{
  "n_layer": 8,
  "d_model": 384,
  "n_head": 6,
  "n_kv_head": 6,
  "head_dim": 64,
  "d_mlp": 2304,
  "vocab_size": 2048,
  "activation": "gelu",
  "norm": "layernorm",
  "norm_place": "pre",
  "norm_eps": 1e-05,
  "positions": "alibi",
  "qk_norm": true,
  "attn_scale": 0.159,
  "bias": "all",
  "tie_embeddings": true,
  "parallel_block": false,
  "init": "normal",
  "init_std_qkv": 0.022,
  "init_std_o": 0.0055,
  "init_std_up": 0.022,
  "init_std_down": 0.00225,
  "optimizer": "muon_variant",
  "lr": 0.013,
  "lr_mult_o": 1.5,
  "lr_mult_up": 1.31,
  "lr_mult_down": 3.0,
  "beta1": 0.9,
  "lr_head": 0.00504,
  "grad_clip": 1.0,
  "warmup_steps": 0,
  "schedule": "wsd",
  "decay_fraction": 1.0,
  "decay_shape": "linear",
  "final_lr_fraction": 0.0,
  "batch_tokens": 65536,
  "seq_len": 256,
  "doc_mask": true,
  "train_tokens": 375600000,
  "steps": 5732,
  "dataset": "wikipedia_en"
}
MLP neurons of a small language model. Each row is named by its layer, matrix (down: output weights) and neuron, and shows model dimensions 0-127. Each number is 50 + 12 x the weight over its row's rms, rounded and kept within 0 to 99.
A block is one neuron, or neurons of one layer that tend to fire together. Before each block is what it responds to, as a language model described it from the Wikipedia text at the highest values.

With and mid-word pieces
L5.down14:59 40 57 40 22 38 51 55 52 47 45 55 52 65 73 42 52 54 53 59 55 74 50 72 48 41 55 48 22 49 31 60 45 44 42 41 17 61 82 54 56 58 58 55 52 35 65 43 51 39 33 66 57 41 51 26 24 46 67 58 48 58 43 53 52 51 69 50 43 49 58 64 54 50 63 59 50 47 55 56 47 18 34 32 55 54 45 66 53 52 38 54 44 58 56 54 46 64 29 54 50 50 33 38 61 63 47 59 68 45 44 46 34 41 48 64 52 36 61 54 54 54 56 66 34 73 54 51
L5.down667:31 36 41 51 59 40 45 24 47 44 56 48 43 63 42 59 39 62 55 67 51 60 64 50 63 51 38 39 69 50 51 41 60 49 62 47 47 63 30 28 47 42 50 51 54 43 35 56 40 34 56 21 53 43 71 43 45 58 62 48 47 59 75 47 38 46 68 41 66 52 42 76 65 48 47 49 54 59 54 43 44 23 57 58 47 57 78 68 43 56 55 44 54 35 52 52 46 41 56 43 55 60 53 28 59 39 62 53 36 65 49 42 53 47 51 42 44 44 43 41 43 49 47 59 41 55 45 40

Coordinating list conjunctions
L3.down45:48 39 54 49 72 23 58 33 51 46 40 34 86 39 64 50 39 75 44 46 58 53 25 35 63 43 41 42 56 55 38 56 45 74 62 47 36 50 66 66 48 64 53 52 59 40 44 59 45 52 33 52 44 41 20 55 34 31 49 23 52 49 49 58 44 29 47 46 36 58 66 40 45 46 33 69 46 69 30 39 52 55 70 52 69 26 57 50 53 55 77 67 54 62 63 60 24 49 46 50 32 51 23 59 46 51 56 25 52 44 61 50 61 48 40 53 68 34 74 51 61 61 46 52 36 40 72 69
L3.down1270:52 19 76 47 68 31 37 52 61 55 49 59 43 59 48 42 44 65 57 46 46 37 29 41 56 56 37 52 64 58 46 48 40 68 65 40 48 85 36 47 51 52 38 46 33 62 26 27 45 30 38 43 45 21 64 37 46 52 55 59 47 62 58 35 47 54 90 45 57 50 55 35 46 46 58 51 65 67 41 50 41 56 41 50 55 39 45 43 47 48 64 48 57 57 61 37 51 49 66 50 41 49 54 49 46 20 54 37 50 71 52 22 58 52 69 47 40 54 52 45 42 26 40 59 54 42 34 62
L3.down1691:43 46 51 46 60 55 45 50 47 24 56 48 32 47 54 51 51 61 41 26 52 38 59 41 45 46 44 59 54 45 67 49 35 52 47 56 51 75 41 34 33 46 50 60 60 51 37 26 70 24 37 55 46 33 56 39 42 55 50 53 67 54 69 57 52 42 59 65 60 43 58 43 47 38 79 62 54 63 25 28 49 49 76 44 47 44 58 57 61 58 15 33 40 40 41 51 55 33 68 39 61 63 62 60 78 44 40 54 45 41 58 36 49 33 54 59 49 35 64 51 42 49 52 45 40 57 17 56
L3.down2264:41 53 54 55 50 65 49 52 73 78 53 37 52 49 59 48 53 57 44 41 37 28 51 44 41 51 57 43 64 63 50 38 67 43 58 55 44 44 52 28 64 50 42 58 30 33 54 66 56 38 61 54 17 47 28 49 59 32 28 60 64 40 58 36 54 46 57 50 47 70 52 49 52 40 51 63 64 54 77 45 44 50 53 39 51 63 42 26 36 70 45 59 61 56 56 44 43 39 65 73 60 36 54 60 41 41 58 41 48 29 54 47 50 39 67 62 49 46 56 34 57 45 44 51 28 42 36 28

Pre-verb auxiliaries and to
L3.down272:48 36 65 51 39 34 23 58 42 56 44 36 51 56 44 47 60 42 34 62 54 31 46 54 58 55 44 47 46 44 57 43 45 45 50 59 42 59 20 66 56 86 50 32 36 50 27 45 26 65 37 40 37 75 78 36 50 52 59 37 47 45 58 42 58 43 56 42 44 45 70 38 55 59 65 53 56 48 33 46 40 40 49 38 49 60 43 63 40 48 54 44 39 27 30 28 61 47 67 43 41 67 56 68 55 39 45 45 51 59 05 62 68 58 42 56 62 67 58 53 38 48 61 35 35 42 50 46
L3.down293:41 49 31 64 48 46 35 39 58 69 60 38 23 47 53 56 64 41 47 49 63 45 41 61 48 47 61 55 54 46 51 47 51 63 61 58 43 47 56 45 79 68 51 44 68 73 61 43 37 53 62 79 27 45 62 67 66 48 47 50 44 48 58 63 50 55 46 53 42 62 57 50 24 50 49 49 55 37 44 56 37 29 67 52 55 33 43 64 30 51 37 54 49 42 45 38 48 46 42 34 55 51 38 28 41 34 43 62 43 35 48 45 51 52 56 54 50 57 39 47 54 55 52 59 63 48 03 50
L3.down352:44 56 81 51 49 55 33 44 35 58 41 63 50 53 54 49 66 40 70 48 68 60 40 50 61 46 62 59 48 51 42 60 73 56 54 52 43 57 53 47 68 50 61 44 66 29 43 67 31 57 46 51 41 51 48 51 51 59 54 44 58 44 65 46 64 81 60 34 51 55 49 52 49 59 36 36 38 63 43 51 57 67 27 66 55 36 44 71 51 63 53 46 31 74 48 47 49 53 49 53 40 78 57 59 51 29 44 48 50 54 55 62 54 30 44 46 55 60 39 55 54 53 41 43 59 49 69 52
L3.down365:57 40 51 54 53 41 36 56 36 46 49 48 47 74 49 68 44 40 30 46 61 45 61 65 44 40 63 40 66 48 44 51 57 39 67 52 27 34 52 47 64 45 41 43 46 37 50 50 48 58 61 42 42 58 69 33 41 31 54 51 47 46 42 35 59 41 43 39 29 34 53 59 35 56 21 62 50 65 31 47 18 54 37 71 53 54 38 39 45 42 56 29 47 46 30 32 61 43 39 62 46 48 45 61 56 54 53 48 63 56 38 36 44 35 46 49 38 56 60 59 35 58 47 31 46 37 38 33

Linking verbs and prepositions
L4.down336:48 59 50 44 59 44 28 47 33 45 32 34 61 56 44 28 37 51 68 50 48 79 47 55 54 67 50 38 52 58 52 58 49 70 46 66 53 46 51 43 38 67 41 63 42 56 27 54 29 46 54 52 53 47 43 40 52 48 56 76 45 34 62 72 65 60 26 70 68 51 38 56 37 68 62 47 30 52 67 47 60 30 51 47 43 49 58 37 65 38 53 53 47 20 55 50 56 35 34 61 32 54 55 65 66 28 36 55 76 61 51 41 54 19 56 57 43 58 63 44 43 65 57 51 41 46 53 65
L4.down768:60 57 66 52 69 52 50 48 70 49 18 38 71 36 61 82 47 44 47 65 29 58 47 73 47 64 34 56 50 59 46 42 40 65 52 62 52 64 49 52 54 49 54 49 47 32 47 65 52 38 44 61 51 39 56 79 51 44 45 66 35 47 52 62 31 45 50 38 50 50 52 30 63 43 73 44 63 47 47 51 45 31 49 31 64 71 56 47 45 38 52 53 65 29 45 54 62 54 40 43 38 48 72 49 57 50 39 42 60 50 24 46 37 42 45 30 50 37 62 54 45 43 66 52 31 51 47 56
L4.down1479:42 48 63 45 50 46 69 35 42 42 57 34 26 36 51 70 46 55 48 26 65 50 47 36 49 64 68 44 41 36 65 40 45 47 34 56 52 43 61 58 48 65 52 55 49 42 61 62 55 34 57 24 66 34 48 28 53 49 54 60 37 48 36 34 43 43 54 47 57 60 33 52 54 73 51 49 34 56 55 42 57 43 54 29 61 54 45 40 66 40 58 50 43 28 50 45 50 55 31 51 45 64 41 62 60 73 39 64 57 54 56 42 64 54 39 64 37 41 49 65 45 41 45 66 58 55 37 67
L4.down1561:89 33 56 60 55 56 74 54 30 52 53 24 39 50 43 48 49 38 47 43 48 53 54 54 59 52 44 51 42 58 29 58 63 41 24 49 41 56 43 43 37 56 49 59 50 61 63 37 42 60 61 42 54 70 36 43 46 51 53 46 63 51 42 57 46 61 53 44 30 77 38 47 61 52 47 25 56 65 61 40 55 43 24 41 63 60 64 53 44 71 64 37 35 43 19 52 61 53 46 37 51 41 47 54 55 44 46 70 39 61 33 45 72 38 43 48 61 54 35 48 62 51 60 49 57 47 45 66
L4.down1731:77 51 50 43 29 40 53 43 50 58 45 42 50 77 50 59 58 46 49 57 64 44 63 35 60 30 57 43 63 53 37 63 49 34 57 50 55 38 54 51 55 58 49 52 59 61 43 33 48 59 54 43 54 63 67 37 36 47 46 29 56 60 38 39 44 33 51 48 67 65 46 53 44 49 34 59 57 54 78 60 72 36 52 50 86 70 25 40 63 60 43 63 45 40 34 63 75 42 27 53 31 47 49 54 72 47 65 49 42 53 22 70 71 58 58 51 75 44 51 48 53 50 31 56 68 53 53 52
L4.down1784:54 59 45 49 37 48 47 56 43 38 47 66 48 39 64 65 19 70 79 46 34 69 72 52 41 65 54 34 65 27 38 49 75 52 59 38 65 40 31 40 54 37 57 46 53 73 53 51 51 34 63 45 66 48 48 45 30 43 53 54 63 65 40 65 76 56 43 41 39 69 34 39 56 64 47 49 61 45 55 48 29 51 38 56 61 51 42 54 41 29 37 53 52 52 44 44 61 41 54 72 34 53 58 32 60 67 57 60 62 41 70 33 61 40 56 54 64 59 61 68 39 37 37 39 54 44 44 44
L4.down2010:48 46 47 74 58 50 20 58 32 43 50 31 36 42 51 69 58 49 57 44 41 51 52 60 68 28 45 60 51 49 56 68 34 53 56 56 35 59 48 45 68 48 44 48 58 45 61 44 24 59 50 48 36 41 63 35 62 49 46 44 38 43 52 63 55 33 49 42 60 34 48 21 39 63 48 43 51 33 30 66 31 70 28 57 52 36 75 61 60 41 21 47 39 70 16 49 68 52 45 58 58 71 62 59 44 50 43 64 40 59 49 31 48 51 44 46 72 42 45 38 52 42 45 55 35 43 61 59
L4.down2038:72 63 20 35 38 45 36 54 52 44 40 55 43 31 32 40 55 54 57 57 58 55 58 49 49 60 50 53 25 37 33 48 64 58 45 58 40 71 40 58 44 51 74 57 39 62 55 57 45 35 37 30 68 54 41 65 28 63 40 66 37 41 63 61 92 24 39 51 46 46 59 18 61 52 72 47 39 51 56 63 33 84 38 51 35 56 58 38 46 53 64 55 43 66 48 65 55 42 43 63 54 54 64 47 52 59 42 49 67 47 57 46 54 50 53 53 50 46 33 50 46 38 48 52 45 55 61 40

Coordinating "and" between pairs
L5.down519:54 40 58 49 68 36 73 27 31 65 48 50 56 49 43 21 71 47 65 34 39 83 60 60 44 37 77 43 48 54 24 68 58 61 63 30 52 51 45 59 50 40 35 46 33 33 70 44 54 61 74 41 40 64 72 40 21 53 52 28 42 54 70 49 43 58 40 55 41 60 69 40 44 57 50 42 41 37 39 47 29 61 23 45 37 46 53 44 54 30 56 48 45 46 40 54 51 53 75 59 38 66 41 44 48 51 54 49 44 61 39 39 76 33 43 50 38 36 62 66 68 68 41 46 59 53 55 51
L5.down1291:73 36 53 42 46 57 67 48 53 50 57 51 36 64 69 33 29 58 46 41 42 72 47 69 51 58 61 30 53 44 58 50 58 44 45 64 49 51 62 17 22 46 56 41 53 62 65 34 71 48 80 67 54 33 54 58 38 57 50 50 25 36 32 32 66 49 49 45 59 65 51 58 62 57 49 36 60 64 48 32 41 52 47 38 43 51 72 41 57 46 58 40 74 56 61 43 38 60 44 42 63 48 46 63 74 46 37 42 66 44 49 48 32 53 70 50 48 54 53 50 63 52 46 50 64 49 49 51

Preposition "with"
L3.down1233:49 49 32 47 79 59 60 52 52 53 58 41 68 36 49 50 62 83 57 39 51 57 69 45 48 36 51 45 63 45 63 48 42 42 38 22 67 68 47 70 69 34 50 57 44 38 61 56 55 57 61 66 44 51 49 60 45 63 46 60 31 52 48 62 15 65 49 45 46 55 71 41 69 79 47 40 66 56 35 50 39 48 29 52 60 58 29 52 48 39 40 54 43 51 59 50 38 65 49 40 56 66 51 79 49 73 56 51 39 66 49 21 46 50 64 41 42 52 61 38 43 41 47 51 46 44 50 68
L3.down1616:23 56 42 40 37 52 52 28 50 45 13 36 35 52 26 68 57 48 48 51 47 55 50 60 49 40 72 41 37 65 47 51 50 49 39 32 47 51 37 62 43 44 51 64 53 29 32 54 31 32 48 50 54 51 63 19 31 29 62 38 53 57 24 33 64 53 67 66 45 60 52 54 66 62 53 62 52 49 47 55 59 49 43 40 47 53 46 50 57 59 33 58 47 43 48 31 66 43 39 65 40 47 52 26 33 69 54 33 62 65 51 50 51 29 37 51 52 27 42 51 57 20 47 38 30 41 54 48
L3.down1777:71 61 56 39 39 48 62 25 47 31 34 50 46 38 50 45 47 52 55 52 60 39 35 64 51 46 35 41 40 62 42 38 34 43 62 46 79 55 47 56 43 35 48 47 54 47 43 57 61 58 47 47 34 65 53 49 35 31 50 42 43 43 58 48 49 29 48 36 62 49 62 67 48 46 64 53 54 36 47 34 50 54 29 31 42 66 48 54 70 47 53 42 36 43 23 42 68 50 41 45 63 52 48 77 33 70 63 60 61 52 50 54 57 24 38 57 56 47 51 57 42 53 39 52 58 38 41 59
L3.down1857:29 46 47 53 48 61 54 47 38 31 29 39 61 66 40 39 64 54 53 45 63 24 35 49 41 45 47 44 34 46 62 28 46 45 47 31 44 37 58 44 41 45 61 39 24 36 54 52 51 37 42 62 47 47 42 37 26 54 39 53 50 39 30 58 51 37 68 45 59 28 56 44 56 58 42 62 55 74 60 56 42 40 51 60 48 42 40 49 64 58 34 36 36 55 40 56 46 35 54 53 54 71 59 60 48 47 56 44 41 25 62 40 48 50 41 53 55 33 45 70 68 44 46 52 55 56 45 58

Infinitive to and modals
L4.down204:43 25 55 39 30 39 34 49 49 52 50 43 67 67 43 43 58 46 44 67 37 32 45 56 48 31 47 39 51 49 66 46 42 65 70 43 45 48 63 45 30 60 79 52 43 43 51 29 53 41 71 57 29 46 71 51 77 43 50 41 69 36 67 68 62 46 45 32 67 56 65 46 53 60 50 49 45 27 43 53 67 55 41 57 37 50 40 47 67 47 27 68 63 49 28 44 58 71 48 47 45 48 56 43 38 42 58 77 45 59 39 68 59 39 32 52 48 41 65 52 58 47 38 46 54 49 48 61
L4.down461:39 42 35 61 57 42 60 57 51 32 63 34 37 29 55 51 53 65 50 58 52 75 47 43 21 64 69 47 54 32 71 49 38 51 74 64 61 44 46 63 49 68 41 34 50 41 36 44 65 60 30 51 65 44 68 40 25 54 57 74 53 47 45 70 43 38 30 48 42 32 44 51 55 54 29 41 63 28 69 58 65 50 69 37 48 50 61 62 43 53 47 39 68 56 54 51 59 55 56 47 52 61 45 52 46 56 50 73 22 48 49 48 39 58 32 23 46 34 40 62 33 51 53 69 60 59 25 51
L4.down1133:58 66 47 57 53 48 30 59 32 65 51 48 55 44 55 59 42 49 64 39 68 55 40 54 44 75 25 55 35 72 57 52 55 53 43 34 49 71 56 51 78 55 45 61 42 72 74 38 36 34 60 57 44 57 67 48 53 51 49 56 60 54 73 49 57 39 45 55 65 50 49 43 35 44 40 40 47 56 56 46 35 42 54 48 61 37 39 40 55 49 26 37 42 26 46 57 35 42 48 48 42 51 48 30 50 63 27 68 46 64 33 59 63 58 50 33 41 55 37 63 43 58 36 38 32 43 38 43
L4.down1398:50 71 42 62 44 45 70 68 56 53 68 33 48 63 57 67 49 31 51 33 34 39 54 54 62 57 39 46 46 43 58 57 36 38 44 45 58 61 68 52 55 54 45 39 42 68 59 56 58 75 36 62 51 55 53 46 41 42 51 38 72 75 23 48 43 30 44 55 68 71 50 50 57 47 53 49 51 56 38 56 70 55 47 64 58 68 52 41 51 64 36 55 59 63 62 57 57 59 47 45 52 42 59 50 39 64 44 78 64 45 43 68 54 41 45 61 68 63 51 43 48 47 59 49 66 34 56 43
L4.down1464:67 54 63 65 57 65 52 59 55 42 59 26 56 35 60 60 58 53 60 27 54 30 49 38 50 47 53 61 47 55 61 58 59 43 49 65 59 74 39 39 47 59 43 45 65 48 55 48 66 71 73 55 62 49 53 56 47 37 45 41 51 31 62 42 33 41 56 34 40 54 51 50 39 40 52 46 51 50 39 62 41 78 23 49 41 51 65 66 53 56 80 62 50 56 34 39 43 28 44 52 48 54 42 44 58 32 63 51 40 65 33 48 40 48 61 65 39 52 73 22 35 42 49 39 58 33 70 42
L4.down1656:36 45 45 47 37 58 55 74 69 60 25 63 36 64 30 46 36 36 46 52 42 60 53 61 54 34 49 45 47 75 56 40 41 35 31 29 35 50 44 48 53 62 63 60 57 58 55 53 52 50 51 34 50 44 54 48 66 61 39 59 49 56 37 44 49 47 41 36 68 23 77 53 43 61 50 43 84 43 42 42 37 40 55 46 74 54 33 51 56 74 48 39 51 86 56 56 41 42 57 56 53 55 66 44 55 54 56 48 48 66 49 53 56 50 41 46 58 29 43 59 50 41 42 40 45 56 32 66
L4.down1961:48 57 33 63 41 34 41 43 42 41 67 56 57 65 40 39 57 25 53 53 30 48 42 42 64 41 32 53 44 81 41 58 90 56 39 28 45 45 50 72 39 53 63 43 49 49 53 51 56 54 50 29 44 39 61 57 66 51 59 45 52 54 62 28 47 47 57 62 64 53 59 47 57 43 66 66 38 54 36 54 44 47 51 48 36 56 71 68 35 79 72 55 74 52 46 40 39 66 55 66 50 28 49 41 53 47 60 43 59 41 44 54 61 45 61 39 27 65 51 54 54 25 62 45 66 55 32 29
L4.down2226:60 32 64 60 40 33 26 63 56 45 53 39 26 54 48 55 30 37 47 52 58 31 70 64 63 54 30 40 64 47 64 56 45 39 34 39 46 56 58 44 65 71 51 57 28 38 42 45 48 47 53 54 48 60 65 45 52 74 59 47 44 49 47 44 68 46 48 40 44 49 70 37 46 55 40 29 71 63 37 61 35 58 57 48 46 68 38 44 42 42 46 55 42 53 33 49 46 62 61 44 58 70 48 40 44 38 56 59 46 84 26 40 70 24 32 63 60 65 64 67 33 62 35 29 56 37 45 42

Pre-verb "to" and auxiliaries
L5.down1343:64 43 42 52 53 34 39 59 39 62 38 39 39 67 53 35 58 44 58 42 65 61 57 48 68 30 57 61 49 35 42 42 52 35 56 66 34 79 48 43 43 33 48 54 41 48 44 40 19 67 42 45 39 52 56 41 59 53 61 54 39 38 39 49 55 61 65 41 67 56 60 52 60 66 44 46 69 48 27 57 49 50 36 48 55 50 63 80 54 45 41 39 17 38 35 53 42 45 61 63 45 64 59 78 40 54 40 68 54 48 24 75 39 17 46 50 56 52 84 41 39 57 56 56 18 43 56 57
L5.down2029:65 46 39 38 48 45 33 53 37 43 57 41 36 54 51 71 59 42 55 55 68 52 65 43 48 51 60 66 54 37 57 49 60 67 39 79 61 26 23 66 43 71 46 37 78 62 47 53 67 71 42 57 33 62 61 38 42 48 32 45 38 30 55 43 53 47 58 74 53 52 54 49 37 54 36 63 63 59 58 54 39 66 44 49 66 72 58 55 71 59 56 58 40 41 58 55 61 48 43 38 51 52 53 40 73 41 46 57 45 74 27 39 63 34 33 53 61 74 55 47 42 65 61 33 39 33 42 70